python train.py --n_layer=11 --d_model=768 --n_head=6 --n_kv_head=6 --head_dim=128 --d_mlp=3072 --vocab_size=8192 --activation="swiglu" --norm="layernorm" --norm_place="pre" --norm_eps=1e-06 --positions="learned" --qk_norm=true --attn_scale=0.0884 --bias="none" --tie_embeddings=true --parallel_block=false --init="uniform" --init_std_qkv=0.0315 --init_std_o=0.0315 --init_std_up=0.0315 --init_std_down=0.0 --optimizer="muon" --lr=0.00912 --lr_mult_down=1.5 --beta1=0.95 --lr_head=0.00741 --warmup_steps=40 --schedule="wsd" --decay_fraction=1.0 --decay_shape="linear" --final_lr_fraction=0.05 --batch_tokens=131072 --seq_len=1024 --doc_mask=true --train_tokens=1589000000 --steps=12124 --dataset="wikipedia_en"
MLP neurons of a small language model. Each row is named by its layer, matrix (gate and up: input weights) and neuron, and shows model dimensions 272-527. Each number is 500 + 25 x the weight over its row's rms, rounded and kept within 0 to 999. Numbers have three digits each. A neuron's up and down rows have the sign that makes its largest values positive.
After each neuron's rows, "fires on" lists the tokens most often at its 100 highest values on Wikipedia text that the model never trained on. A number after a token or word is its count.

L4.gate399:528474543531501505515495524513480442525453521516518524512488522474520478483496507497503503492468526518500496541482535414518521510456531483448520477443506538503497488521492510461465496478488565497456465482525471477503488477511508525515480518454527499479518490501527485505579481556494517537498528546474506517497481504551505478533507475498551476503519460517482504470530525520488490547527479505473483497502466482497496486474525480480507573505527498489489501506536457509505504515479507531547471523499514475558502492456497502498537502491540530501516505489507535509521523507502509478451525511469513516487521520479534507483501492536511480536526502543528504514482511497520502516490498425491525499479551529512551509499484519498508480489457505465459506468525520501464487498493514
L4.up399:513482504517517511497504466452535464507515536548492554497505468532511488502501508503500527494504479515552488502521472492517532540489526463490530495511449504478483451539516482536481515460486510512513465496498446533493490470489549501511509516487503463486515456498517475496514513472486483508480499461488498507469483496506528515475467512504499519489478491506476489496505500461473502469495489475512512506452512510473501531452445500507519533474483550525530488529494462470495443528509515505510480497496461485498525524454495513517491517501502480487519485497512511518515481486517572497507492473521492506529501467482492476521508524528520476488488530528528494574500572518476498486528489512541494515521503471485485487509529523523501466495518541469497510515485519558521509550457497
fires on: "C" 56, "-T" 6, "ers" 5

L4.gate2622:473513504495514500523521511489515508484526430493489512510495538501488464504471487519485472473489488506540504510494478523499511471470474541499494503462467512472524494529505505510534533487484501509496490516523477477493507481474527488479464525479509517523488518515495468496467511481579531507505552504457493491500511526551514489495535490489463509490487519517538493483513542519447520520481494517501492506536546533517510504491488502518473507441442544485516491498442518498513493517457489497528517489519483532493526473478460508509493485491483514489479503542530474475547485516534495469477503496524504506469490535518505489475541476531481537458523525497505475548514493506533513498501458475528497528482445507494490497510512496483484468451492472496504520537484537463519564494521492
L4.up2622:505496505462492510461514537501495453431496471480518479487502478550470473535503521450489479499522495493512483512448460506503544484501531519549511503515495485502511484502512458520507476462456520533494476535500524490471527515495526520479486492499536502502507487522510485508515499485465533490478514543493520494527528494498509551490492469476551488482555480508496498504481497495480497497483483532486517518510514486440516492478561497478514494502503504528504437487463517494497482498497512504509537503489503498488519452446512468521467451509530465488493535476520507491491479498477523487531481438545480478508469512482484541479488515527491547527501494488549539505534515536482511481502479489486432519464498473521508508490508499516533509459489497469513466435487492492504489522500464
fires on: " " 40, "age" 4, "em" 4, "ile" 4

L4.gate984:465481502502478524490510520527477498493515502529535499480492529518466549509493511491461474514469471503500500513511489538529557490479495466506493479503521526511497520542492559527505481509518486487504495469512470486519500537484492491472496477478523494488522519523533465487483510481513484488534452478491511499514488479500460472483523489511565465515498509488509477498504508511551490543512491482497499490527507468476505478506483482521495520542488461483501441505508488478479487496473477510517526484489493496524491514476500472509521501534489513529482524500513515507562523510498500519550504480482511507558530459506543474543485481518573450455499465501475521498485494540517505486505507488550492534464488538513494511493481465459506499500475454543508540452527505491525488484447519
L4.up984:517490522504445505501512532519547512500507479509547479522510493522462524557501533478483485469446473473512518538500486490475504500497463495525554524502500462446474495535493537511451520493519464549449517500495485523516501525532524466528521483458494558489509491500480540512521512501518507451489537506505496508481480521487493472508503513490471497490456509476505487470507504516485528508521442523473491526511513473489511516462522485479531541512513520478461429488503506513505531470489531493523515496496533497492488448484461508510580483536496535522558593500494493507515505525500482532487525525498527481509533461473510504485535512515484464489482461493512483509507488492514486495445523467522440495503482548500504508502510522475510464491508477551489513467539542476473496464516513
fires on: "ar" 26, "er" 7, "ars" 7, " Ger" 6, " Bar" 6

L4.gate2596:498519505490499487520497478445504482515509518448498519495558484497481504490494521442464483530520472452446475515500472494440529497442480487536481489499507462492467511514548512522479470506501503500560500501469507491516506443511528525489499531483508546557463502506503519472541493517503481515467467505507491486490532480499510468505524495493509490525487507474465482486517471474506547523508514504514481516498490500508527531566461491520517533522495476497485541465514512508513540495535486541518560498524518481518523477524516476542524500483519471447568474419499509469508479481537496505524492428492486528529484467487486499540510512483477472485502502481479544515515493491487501494456527505564468497508489504492506498531520479544503509502532496498492460455521541481530529492525546
L4.up2596:534487490518496550499514537493497532543492511529512521479500507458514491455454559464516482516543521455483481485497483462492468470502513549524523492501487513534474480528499490492513458507533512496524522457495526516493528522505501447516512509486497523493510515452459505489465498510496582513512514486513504475513540520542543521497521473483482474535515539489514451476481469462535518514527490439488499487491512521510529502516515510508499463483518515459514537482495499512531487510523500505515538484436450527475465482486498519507465528527471485528487498535520493492489508478497540486517497460472500497531486493527524476511524495523523507498500501484494516495509477485485528499488461499516496519474438533495504507507508534539479516480529476473519490529523492521480528483480495
fires on: " " 34, "20" 13, "18" 7, "19" 6, "ates" 4

L4.gate2236:438503501566512465486493490517458481520467541538525523522503477564521502499480485484518516464536535454501505502520541508543512509507474518461526475495506505523515463490516464537527507536482493471504509525488503475513497527460479507497461490494498499481541498500527506518485507515488542472485509453497464480492495483513476547505465492524539483481528528512495492497530494508468492514499471483479487519487533526487491507501516521495542524498503490505488527455469458515516493490519455467538518493471539456506516521517552514499514480525495506534446504459513506523546510536478478473472496505492512482503545519518519475508494522508521480480472516529462483506546505510458501560498544509516518509475524508505504474470498511466494483441463495558528479492477443491521489495485482
L4.up2236:514542473547514486504516453466466497509490473533503501491495505499488493507526534556451465534516517492464513525501502428567485518505520478459550510497509465458539513519498534498514497485502525480477461484481493456464544481486492527497487449474498498508498496457485470496483516482516532503536482468527473512499522471478537540451500507486460488467478466479487509470514538474522441536496494530446524507511563543445479473507497495474540494466519483493490492447509489464477485530489496502473448486490482456488442532541501520504498477512488511455484471491516477539538503514493485495462507494479514489497507515495474542480476499505499527510515533541489527487474502503507527499533530478460520524472512525541461519490522436472541503520490543559480493494477501481510496488500470
fires on: "ang" 17, "j" 16, " |\n" 13, "leg" 7, "un" 7, "aj" 5

L4.gate1801:465493518519500505476547501509486471518559577506538511525481524476458504458493499509447493493453473493504458488502509530519492514518502513491539452516509552487527464524488518523531508556527517493483513501491509506480461520519543463525529500457482517492495492492526481548445458460496473504518516470527569539463513485476487483520506484471487490486491491476484526486537514492472483511486507539494520488523503487501492474464518506488457499523521502527479458472516528507464528498474499520493481474531512537509491537509523491486513571512492495484504461486501518517509544516489530519474467519508493517475492532554506532443546487508500509512462499468497480507502455490487496499492484494498495487506452500529443493506497557503491509450505509491488481541483524528506530460513458
L4.up1801:433493538501506475492487497490523555524535464457496516514483499500474480511526500520512468529518473500493444461487548504452513519511518511525511508457513504516535505491492510497538509529464482484449464491508514492512459491482498476489551470452476471491484483489498525542498469493533481480480522542475544510481525504512541452526498473481542467465482483482539469504478453536492510506445514490507493510528503510502531497538486521535482512520530471480530511478513502515506538467491535468483512491530509521487482537517495518533518514464458526493523459524495516467486476552515498509522438511504519545493474487512473476439510519508545499517503527484458447524479537474493513507535483526479515519556522531533487477499508492463484494454521485477489520507532502509460452491524496
fires on: "or" 22, " gr" 21, "u" 20, "ur" 7, " mar" 6

L4.gate549:516506451482481510522496542512527478499505493499543514497493527516439540487497509472502512498533514552477504482473498517516505490489479541529462476458501496445552520507524524477522503539485493524464485512526481453487521470485496464486516545493495475460515541535490477477497542467469492484452528500512488521526493498481504460438492557528508497515533523493513525527456534500516546494506504529490527468572531509497538477499520492483481536516532514532486519510501505534538528486470467459557494542474514512487497508492520451472513519503499498538499530494534519467493521491514517511521472470534470520525461489466477485456501528496471496484488474514510524534474461535533479538484471456531463495521512499510518437520517473450493524513481473467495522526516535556482448496482490
L4.up549:512467505470495492537515462537538493514539518543503548501522504487475495523481482510551488553489540483484504474552532541486492481478466506544462541518504503461531502514488472469515542474527518526484503511502459457490542486475490497516518450515522504480519545551530512516522492494497491486487477489484490503497487492504493536487521515507493513482481476487490489530432531485464493515495506482481524456487513480497508504463534516464463499513480506502529523536525505487450468520517463482527470511508521474435512543506524495474482479531476467482487489468501467474517504491479489516505448457481478484491503446446494518500541485540505501521527482527510469508555501517495466523523488483547519478465491531506475473496488544513509507504494479497480511526486547560476478463493507
fires on: "." 43, "," 16, " |" 11, ":" 8, ")" 4, "ter" 4

L4.gate3065:529491519482489527500492482524539498515519480487514520513514529516469495491498515488491504541535521460504507538477540534485536572509486456485522487526511496526504520488494518502480472454511498491540506480496500541505477479529482531476473523437516500520480519520512524474484466494513509470541453478462501466468487499518528469542490515481509515505449483498485501470493513498520530521490503505503483508532492512498502504477501481488491490518486493489535503466480509551476477502491474493548502481497487479522486543501541504499470500504512498535520494471556476540517510503555500468518515526483477520554496482461494491533519488487502485459480487490522482509462478499498488519497500480479436526490538495478481512542520467451545503522510493506520492473517498537489497472474464
L4.up3065:500503482524573549545481484455484524510484526526512573452506513525548527561493511540471475504483489527523526512494520525506517488503549479447514476482470476513488503468532523515508472519523466481488480503483532526522499484505502476507492441497437489525486522488485489510492480524503541516511512493495494528482495520514515474505483446464529493540529507488524484518494474476559467513498496488559515499524477511516520457496502476501485522463466477495489501478479486443491475491529515500495453494504496499527440501477463522464467513508525521494554492489548500461465495477495496489507465518504474519520507536497524489481565533482518489518520461493507476486504498470533484488511488529493482513487547474497496483519476513502534465514495519473482506506475518516468500532517514
fires on: " " 68, " more" 4

L4.gate1260:486554471528505507458460488486489499508507482482540524520476503469499502487495508484529507505504470533564450503533520448525529528511482504488491502486494465534523490525452483515570469518499470503520502494473481502478498555517496479539506473520501457513490525492496520508496489528492507490519483517502475491474484475511486492524494505500450519526494518460572549535483479532470491505472492452523498497490521504524465469517543483539528487504510523498557489469508496524528491535514511485499474512539465515535501518538535483514497503505479513504486498460508474505480515536537497512481515495478498507496467493504494488545466478516497469500490471482472474505480503508473546511463499515485503452500488478469470505490467497471511507504496469548488479513511499504476526487494484
L4.up1260:469512494514549511527497485478498515496515442500505541527506459496514519480477509474441458446529502434506495524531499502456505537498544492489558465496507465528516517496492501495597465493479508514489530512465494518500497526505508437480487483489539503456475502523488495533498512488519495492527489479487506504489498481501485511518521509557502489506488470491503532498504470511547502485515487478491472476497508488522525487536492465471554493501469473510507490485540475522504478482521494446465499500511538481504491511491474520514486506530494518523484508493510466503476542513512464473469482528516449484446457527512514506521491472481481503503502474457493477534494487512509534480421516477561521530545520496506439511508514547485518494510487464471496486466537502479470497496529500
fires on: "1" 22, "-" 14, "2" 7, "4" 5, "3" 5

L4.gate1006:489460518498544488520528464498496565473503473470498528545515509471499510459483451507497517519511504530528476492464507485512520541509499519497533495489469493484470523469524501467573490532495515448514476519474515514486516527489453504515486472551486479549487503498541484545485470495464496479537503527521474496456483485493489451496506508513520527509445517486530571503510513511494527539518504476536474479540517522516457487501502495500475480552448516492524463558503518510509475531500491484462521480494469516558509529514468528451485490511495535505460487522509535555492494523534501527500501515502490489539472447499498509580501498503429506501477497494523539516473447496492545462469488524555516472493488512504486493485483487471513488464507463496485500507521551488493514519509486
L4.up1006:436505513499498546495546473500510530505476466478502474551513490497561528500507445459517457501528487536547503505534480488498483528520509502538522502466471466472498461495492514475527489468508490476522550459509496500509478514504543503518475502460497468517490514476508434478472496517455491521530532544523487524503506495473497485503448514508552514518478551495531557527474491515550475497506514468527484514488481527501500482504538466579513508494477481505533473528474531518495490486504481431486515512507456528508539481523483487447498497470450489510439484536486479484470501533532487482472483516532488487547494526488521540527480488489515515543500498501496503448512457544480502498496513518530502504523470558527504472473516526508473499499505514519460494501536523430507528527509505
fires on: "-" 22, "0" 10, "6" 6, "9" 5, "8" 4, "3" 4

L4.gate114:472496531494528517484483514493543466487538471472538532520536525473490500516508483498469481514450531540465504515439474431500508509529480500504470539498497558492460465508473581498514499472482523484560490501524520478504494476498558484518508573495450487474492512480542541527466537468492520501539487502481490521527502486496537502519549498494494475518490512550499524462493514550469504489489496529543539514517522472512487507503513451534512489474469494484543460528464476496506478512543523509478533517476513480522469516469506498475481499518489462498493485475525499491528529488469483495542509477541509489487514507503504495528501535490441491466516490507510480431482552505495511532520491513499494518522518501490564483499524519518476531505520504512458476535511519507503557505500501
L4.up114:524501467488520532502487487513514494481447492517523506540495509457541523511456512515479514486548473481493479494498476542510480479524489492503492477527484503491503488446507526523503482503517519517463504518510496548499502456482523499465501486541523483486519489483530501468536520520556478488483523482518491502471477501485539446502470491519502504477488552518491481478485461491511531463525479508502488515455508484527480568525480504499449521533537451478509512487475507516498466515498460504522499461580479522556476473522503491532547500510486518533534500497484500472434487474519470472513461484484474500479489482519494535497508493502528530520468495495459477481545501489547491510483509494504498475502504468511530533477509512470517509502535485505465513489532534516494484522514486
fires on: " " 36, "," 22, "19" 5, " so" 4, " suff" 4

L4.gate1022:482507511521515487498500539539473483530495524508525503475461469543498475479494510475483517505468525495463514504547505491512503488507534554492512453510458531504524476485531449505531506488537520529532508519512484500500492509474416467536504492490497458505515517467485528531499502486453503502487497498494514475523489500517470469471551531528456507493528467471510491525504507498506511461542526474491502529516490503492534482501546511569494519555524484515511509510488485489507535505505514492525508511490540475514519533472494530457536490539495489491495543482524515482493524513528537534476475518540463502504496475471455463489483518513460485568524534493528498475523464497535480487449485506518503486448507518520455521498468485473481476480509498479451513520530525555491469474551483
L4.up1022:489494497450548482529547456507494496475493517527499463511477489465448530510520493532525557516502515514486498483509509544501466515491477493513497510489532519485505500511478487479480501552487475480514533463484477538505490489471478441484515476504503431513480529507546480511515472499515495525539484534482500518521486495457488493536506488516501485505523492494503528492546510446516503468529499486473519498527516490481509526536465490516494530477476493476521478483517532512495429499490480499510498511480490520496448534519485490527483486488509528506438530553489456461504524472490519491509480499527468523492493480495467489505542522515478529503508489474513453503521512506529526479476468491475481450531497484519483492528482508524459481484475515487412488436482546451528524476563473
fires on: " |" 30, " c" 18, "|" 11, "\n" 9

L4.gate2177:516458486447510508501490498508489479550496502546539483473454508494477475472489503513475485460514473484477514546545491504465508466501476523522462491474475506503523531539509485500510506441485490485541464469516492468503511523467491503502497515534506490491491509438536494500546519542509520498489528486512513467526502502468521495461480520491457539499483493526522508490497500527457512534511518517500503506535482508479529502505494552553471493465525523480514505468465485527519541494485496469492517489520532498460515499480512569492478526480526485549469518457495539470512495440466492496511497540504491480505513530485513466506501539510464525451474526491486499486479495517540463538504498440549497516485520503465470541530527491446481501509492524504481506555513512488561499478517516
L4.up2177:511450500496521493457503460527506521489529489465519474512492484459522492515505481476462520462509453466526500466501532529512487433491527464531534514508546515497497499498496570524537508529516485553471505521522478498491480569488479517472506470503490420517496527508503498508488544490517529507495578524519532516525473492516503506518493511536517497471493482495525545514496438552482481499535511480530504479517503489457508545537475485443522522564488547506502544466518495520499470481487471559512501507507509493531501510463512473523494515519480527509523495496505475477510512442514513516521440501530494468534503499541469521489516467510473454480520473486503507522527518508461507485514484525494543483490528461506489483451477568489500502501502456482478468523501523536503516507478515
fires on: " |" 55, " " 11

L4.gate1280:491501504451524529538451523481503485467457526501490468524498558491511498497515491466483506499465503534547502497499540527497527467494480495505512444461533501496497491515496466511510526471501515547487526538484489481487504497514491505500529532487577478447492505574513542542506453482511519488473472519478516508485432497550512496489507504505494503533546488502518499488516495481502505481514510496503464502537514476485500506497518514497531471496490542542511475477548469502507499524515541498506509532513470503492499522501514470480530531532497493458486504518466466501555510535475489455571499527534548545542507547511480501510531514497454521534529545495541473459518491511520515485519522544524515525508483524488470500494444492477456442449525464458494540454490499525500472488474511
L4.up1280:518502523500483491483515485476500518502533506468518540503496514532507522486486494523479504485463483497518530471504457483542485512479490441466514514478502482495507514480510468519455516487528506517518487469506462495486524482521520499550487522507520483468509495497488480492476509477466503490504560462510566506476506481481513494469514452464488491520467537482535497497493512469473516539525532467471515432540497476505491504497525508525550464522493438497509524508471513512450508532476514442472536506545458516515512501524511485486498501463488528524523467539463483527466512491499528472477480544523501542516526495524528543478468501533507511487503505467506508498525476522514492503529530492454489493503497537509470493495557515514536541493577527475510497495508487468490523511511536
fires on: "ai" 20, "u" 20, "it" 9, "i" 8, "ar" 6, "et" 5

L4.gate2088:490495510457490575483467490472481464484499492508474505494536503522492517543520485491474522508487497526479550527512504514526502510486474484486515543512501470476493500483554488480513554482517523486508488492520481534555500519488502493528528507459539573479501485509481459504497545505509493476494488527485451540459475520506482475464509476532503487547483459486542530438540491466489517460477509445460454538488479524506506521487512463442511520521461523493527513515499504493521559479491504527537480534512448490530501539474519508496487490528537473472548535478549488504516493493515504506480498498500481529422541504494483530474460465509535478515541474560468492514485520504487535519470482521513493448488516458518446513507459499521549484518519513541520481498534481491449484526498455
L4.up2088:469479510489501516481493476499496509514493482489487537441511478486554534489495482477539532448522535474518531462453492492460490489504522470486505529497550455537476529482487481539537482495513498503473475458493475496507500449487503475481485498495513491531505466535502464484478536461467479518468549501484512535533487526528496459497528498513482534508465512516516473497542498537500489521504516535507478502485515500495497464500489526481522499480498504460471525517502459511521504459489490501478478486447507518523528500475492531489497514497480527466508478476499494500482478531538500491473514535466471535458508535509476505469462514509461499463488462506481498462497535487534534494512509535513511535496488481519458506543517497514514487485529519454468513537548499506517450533491513
fires on: " |" 48, " •" 14, " Conservative" 5, " Majority" 4, " " 4

L4.gate724:472467517529517510511505512484507484554505540545505533505522546483462494475488485521487486500568513521501494488528489471533486493550515487491505520542535466503512476481498497492499479485498512534469484505543506503485533507524477489451545488476510483526493451521558437437509532482464488496518502504495536497485436487458485547499505535480485477474489542507477499500515544479514486478506415491523494499497513477516492509504490539488468441497482456509505526489515486483531509496488508547484473529492490474487516503538506500505485517485548510538467498491508517494470502524499534498514513492556473497472525507486510529488459495505527482520532460488455480478487453506487476473533512529502483514478489468478490503501545499502498507511502507523462582474466502507503503499531486
L4.up724:503508492438492517494532529496507521501526500538486495450515460480475465487475487517522475519508534521472463479526517530507469490474474473536511514484492466509491523518465567486473468494491477520490498511499513500464466540530551510492477547516491479469503485526539470488520494479526500454487513520432517518519521529473484500467470457507474462505515502556501501490499529529491484497496473485538481521480477487454506542496474545479498459449485502521472504473522505506496481514465469505521487511489508550488481433494469499461521498490473516511487492478557554485509522497471477482536465535516510481494450433463525517444487442499542525465454451560505488519542492516546479512498514507500479508499505485546500502448503478493494496490481504487531534499487455517486514544505537
fires on: "ra" 48, "i" 9, "a" 8, "ba" 4

L4.gate361:501486470486526473501531544490474490514520472479530535506531447494518498470482512516510528481471529481516530477526457530502490493490518499473529508493491523476503491518510478459502520514476508471480467496472518505507505505517485473499475516523540451540489522467489491487515494488510495563539457499501447519477484478526476520493486505490483485539498481519489443518485535478539490492535541537544529495503524508465483541501469508482543509462508497463539504467486438500496492472511519501494501472458496561510509523447516500516504537533490502475509470481520472492492495481525514483541540506517519472495540480495488473485503480509482492545503474484528492490474469517474487523480504480515487506552456490545519523515505467510511529530487458505544510523497519530506512465483530
L4.up361:476490458494579511520506505545482491473461539466514524494519458517505482489491501487456510470475511480528523505482483515490486475484502543495468471481488502489516466532491469492503546442440493454531493507545447493496468509531464510519501521521504510559496547486536453495544509494497508516471502469486460499500487448481452542500477522489528525504515519490452535476506479511512503510478497496507551509520492531465457486496475529488497477447515517497524501490470482467474506500521526472530516475478537491515472520457469502525516532541481513511518498435502501483529510507537532493492492511462511497506536453531496484507549484553513525475484487497522482508466494515502540531507479517510494479497498530508562526471510487502479490522517506503523504570506522550528517505477497
fires on: "-" 98

L4.gate2850:472499484502505480481514488567539488540532509505464502490516563488508487508522474472507499491526511515495491506506499434509483471529480518525513487525530516503483488533485501489515506550501524465508525473544487501498528539541506512481489504516466504454518506506534490518511504530525530506522512539451511503488501530508445472506521543515514535491504519490456500475520513460496483482500451521503504490487491511481474501446523503497489462543534515483507450475505504517528492491471520509515508484508474445486463512508480531459451494527432515518487470501509490486559510504496488459474574507463481463581474538510488498527493515447441459489462467461488508506523487527500478485503495479502489489488482523489535507505539457518528450516527509501517515560509501468504496470490514
L4.up2850:493485450536498473520505508536468481509499494471495541472472544522476503511541533511458474472443479517504517487496559495527480480500499548503477526505507488517462483505555487527529514506488486526530494470493513502508516528487483477496498483463440514495538501424489508544491529522562473545482519563559512492477515488497476511515520552480517481516508544481476470515482491482554507517474513505546513451488518555538490495472490497484540492480543510498506486527524458482511461485479506497523527463461502498495474503518503462548509454518494479564497499524536441497495469473521487529476474482473472472531506524481514486501498527476531480524464502522508484475490513522501492535514485519539515506510483500478474479520522481459517494520502519508486506502521521527499498491523516
fires on: " " 61, " the" 7, "ing" 6, " beginning" 4

L4.gate2790:497489523500526502462492557492489539501521494563493524510508488488477568528493538532514482526502504460505514515507503527497464502500466490537509523507481458503504522461541486531511509547506492516527501447495515476455513501466486487454509467473517493504487517486534511506469484509522493463468523521464502518498502490493555551526530465487513504401460505492455503511497472526491500475516510510526501516506522478526474481477476506496565523478492477469504478513477540443497520514492465482497503520522488522515492496464523524502525528487490493502489468510454452455497460505491414461455511518514499523516494540482503443512536468529485480508534500494463510488454468485515456490506493500471533504506525460508545512492501471495488486448478499495495496482550486509479448435524508
L4.up2790:489514501526509522520434493469511552508522512523520532501549514502489533465492520507499508539488505485527504516520479516480522525476479505500431471466475484527506534545497551504533510517502483524504478482510522498484529480483539522506510497498468487529477551487532450475501511479513531512550491524488468460508454529503513488498474501491482485509533495470508473498519459483532523515521503504505484521500486491466491500528527517501500479496459523500533499501433518465476517496476447514452524511553474530528519500496539463579514512493503499501483492509476428471531482515480471497497527535487537505489460469492515498490528538514547501509507520516524564454485534517479478513498467526501540474519489528467507488504477464503487553488485503527502505481522485501462485467487482
fires on: "." 25, " sub" 24, ":" 13, " Sub" 9, "," 8, ";" 7

L4.gate2219:509523439566522517559456484500500470505523480484470498533515493476522528482542500469507500492519533451501497517495512480462509448541508496525506472500493486480474471494488471515502515536522465512496477505513489487500538560476506531490488493534489493530476511469506491506519495507490495507490456427497460507493530486515513503518525463458454515530525505476508472489515446503485486500499500481498501521439467493549485457421535504508499496457527492543495476460474500507481472497513505499494522536503537536474527478474528503501486515495538513511528469487517529496491479492482519490478488501501512504481515494489510499525543490484515483473510462513489490491517490510499542550509500493473503495483527489445499471508567443515523450523512499504500505484516483489443480471508486
L4.up2219:546517506522491512483515501512532494469500499520517560470514508490465510528543515522494504501495529494477491497489549514474545491532466457550480505470496506445499494504507528532521481517490436523491547513528504544527484517495478493507526464542478439503428446573500490532486521514536491520470496439496478481481494513466529476526509453480533463533516513526497518539522497497498517507501488499509503475454528504480508475541540490490515489519474477490503464453517484489528499535508500514528526542493477504484509450483479485492511483489533506470517487507538482481520507514487472514494499541534494536476515476521502546546507496446507509553502516457492455503517477503484464486476539507560501450552508543521528545536526506505524497526457460490509476476503509505516531504503454
fires on: "\"" 29, " book" 11, "." 7, " Book" 6, ",\"" 5

L4.gate1939:492458460541530497448454534474493498475480513548503515512539512526452480528513484486495496464497491487514505513483480530466498488465501458484493538509462478486478480518503500526459527493460473521510465484515457498518521513460476511516513517525489522480496521527499477512489482535478505486464481517500492487483553504513526483466477478500508496513546476506514509516517534540496545533518554527510499496500495526542515494461548468462512509489526499531507482512509493484454531470519480502525492525499494499531475511466518513500527511477515490549490524514509474506544511544457492517462472522467497491510501503497484496485504507489535488483512471495505546510514433482465511494521471476481575445523520456510458470471493495469526447492504506515485513499482538541454456476426505
L4.up1939:436504474467495526505525504526526491475494537555472479479489493472488485509485530455499493539487552497461505510517487524465510529482471511507503539484461467509476488485506464536502474531506478504487498507519501534485471483526513499501516502495509480559482521467494499472502536473467485486506501483469532521459542457487499503488519513506473532532546499476517501532508483522515508485535482477506514467471474472425513508521507444474496477517488467458531475539457469458508518519479483516474531518464513501515484480489511493481458536495512506494492549524495516478558528525494466501515521456503504458557488543504523505496495488484480505486529523506513491520517473507488491503506559520539513465515483528518501485536516491475470512481509504540523481562489516487484491530486499
fires on: "'," 27, ";" 25, "," 22, " –" 4, " born" 4, ")," 4

L4.gate2683:522486464501525506500492475533477514514515468485477466504507472484473507517494534503484535528459508505499489506473460551517490529496524509493485532520490458505519494512534508504451471513470492544510513490475559507494468516491506523485477494485541497495520518454512491512447517456490480507498452443478508503484519536496525509532472504506501476503510504490472526493465524495505497500511487547544526495477483440510495539499527488546519488531487517466509486497509479499463491465463494502549508478558479495500518523460409481480460510484477511516488464495476501481503520529464513505507577484511545487551480508497508491475512481493482457517483504513521525492482461536535463471502507499510447508514482505483487511513511528483505505502450470566457488546514525516492504491492502
L4.up2683:452512479495516533494495479482514518520489501500517458475521522543483489557452549475528457467502488485470494477495504457506495507512521516513449522550511496518548500507494487510484497541490511549523514470516495507500503508559479518491545495475510513520519477473502549500488493496461486518525513460518528533534492538543480536480482551515471484507557523520488469490502493468441520527504510488473493475496488475505512526492494461487493477487521479502478484522509486484512470493485496502473456496511506537509484511497493505501473507499478536515511517487483474499477527541482507527541546475515510500535528483465504529504498495478533448503519503484515489514466473470546462481514494517493501494467470481518466486497486534523489558503504482509488538531520502479470471489501497
fires on: "ar" 15, "at" 12, "ars" 8, "aring" 6, "\n" 6, "enes" 5

L4.gate1398:509474515478528466528493539492483470509460502500475500513523513511494466512506522434526475518488477545505514528491507463489461532405461505487525519486503494499494531435478494478519517485453484482467476477508529494488498467507483508427521545518516484496527534462469503496484487480499523497489472505535462523524532470528489490471473490529534525480484481531498481441475533482482476492526529518518538521532538475495498499487536507493486521520522541486523491496506495520522456511490538446498485544506473472511469520483503497500487495542527462512559506486527476474519467491488463514533464501516477513545498509489551488518495504507536528507540518499460464481531486485498489519484509502508464483540516494466504468508507493513476526477517508517543472484495521505489471462488462
L4.up1398:517476464516515478513481505483483488524479497475544520484538488524503495541529563497479504484486470496468424462527511498496490552513498508473498459461482503503515531498508498548513512506542506501518453489514450519475483470490497528475488516497562466526472488505497505483527497513479522481508508481526479514511556428536504526508477514496506499504509490486523491510492490494452479505515485474479521491543476457495523511498512456451543471510536509516487494494464502494505459500530506497469469505537463501485489477500478485522465481537509502508514517539518473499456475480490476524497490526486507488503531511515529485476481473480499511496516467442489506483521522481469539493456513504510501481445496534476468530507539497489487530523521534533547513514472493468529476508519504
fires on: "." 51, "it" 7, " " 7

L4.gate1574:511477493469495484482473512522510492499531487541521521548539505461483511540459505500503491536559467486493512466484540538466455513484482504555518530449475485488503504492507475505514550482491492486553502488465462437504488500499512500506519495484503500518449497487505485497491506500518507451473517506523475513490471487524509489464509500533491522483452489534553501487507519468487491496473562522531470513502492502530489492518478518515497457544496480500490508494479538496449473503537503509491522504531483490485481546504504461492460527532509498522450498484491476488403515467524489472464500489529531515452506520519497493517451511506498511469464477498467490440542504450462499504529456513534532506496515453492517521483525513495480511517505493463514445513501465492479479451505515
L4.up1574:524469521461476535519500505479514539522468514530516459476543485502509500507524521464538489489501498478504524465522489520464461500498507492526473503455506493484520480520489523528526522451515539503484568490470487463467446479511442528437515477499475469481486492499493522530481555492518514512485529517527468563498488524498474545510497489507510490465516472516504514522514515450491476463450511580537494505464514534525510519492491516499537488502490475499498494493486536473496487558531539497507514530529467495522494534497513491482507502521498491480467476523464472447482490486480515499495491508487538462488530492513503473486434526517516481509473496478482504451532482515479488501520489517545514511502535477468519533445563503528478495508522495485500451529511472500480520478485492
fires on: "," 33, " " 17, "19" 12, ":" 7, ")" 6, " Open" 6

L4.gate2915:506518537492467515506501478530561499547518513537497507530501499488457481490513529470505506492537527485501507478508498522514508502492541513552503499509498498459544477497478498459542539499503501559519503534514516565547522515541479498523482479496493476504500540470520476531459518510545529541472451507484509446447536515508473482505509482502471521486497507544475503502528502525496490486472515494526515473495517483494478549478497507491519529516488507483531490500486503512498446501523514540515481452517501473496485481475532498544500494494505524519503483494472491499492505554525478505500473495509492492540501521487498471555472498527489504515494502480505455551513509518495503507526509492496494491542484475516483517467524512531485478480490525526510492524418515493471499492495521
L4.up2915:478516491515540502513499510488498518488485480497523510500498475515547514428527504518480519511521532468515535508475428527519509514515501492520517521492487547505497500483449493533423532534491482489552449488526466516478497520518523494477536529538531480531489520497462520504474497502497515523490488462509498480500500504484517508502460484470474528519561516483517498530490461501458493515471455500454513466482510469508487464536537474513508504511473558449541513497537437536504467497533525474514538495497491483518521510483505519512497514509535488543469465463506505503454524470482483481507538491528511506526507490531490494509486489493574540555474483538471489504498527517485519508446513473498545438484549472466540493529509498522486511536506484480501550520511477446472486484482476
fires on: "-" 44, " " 28, "." 11, ")" 6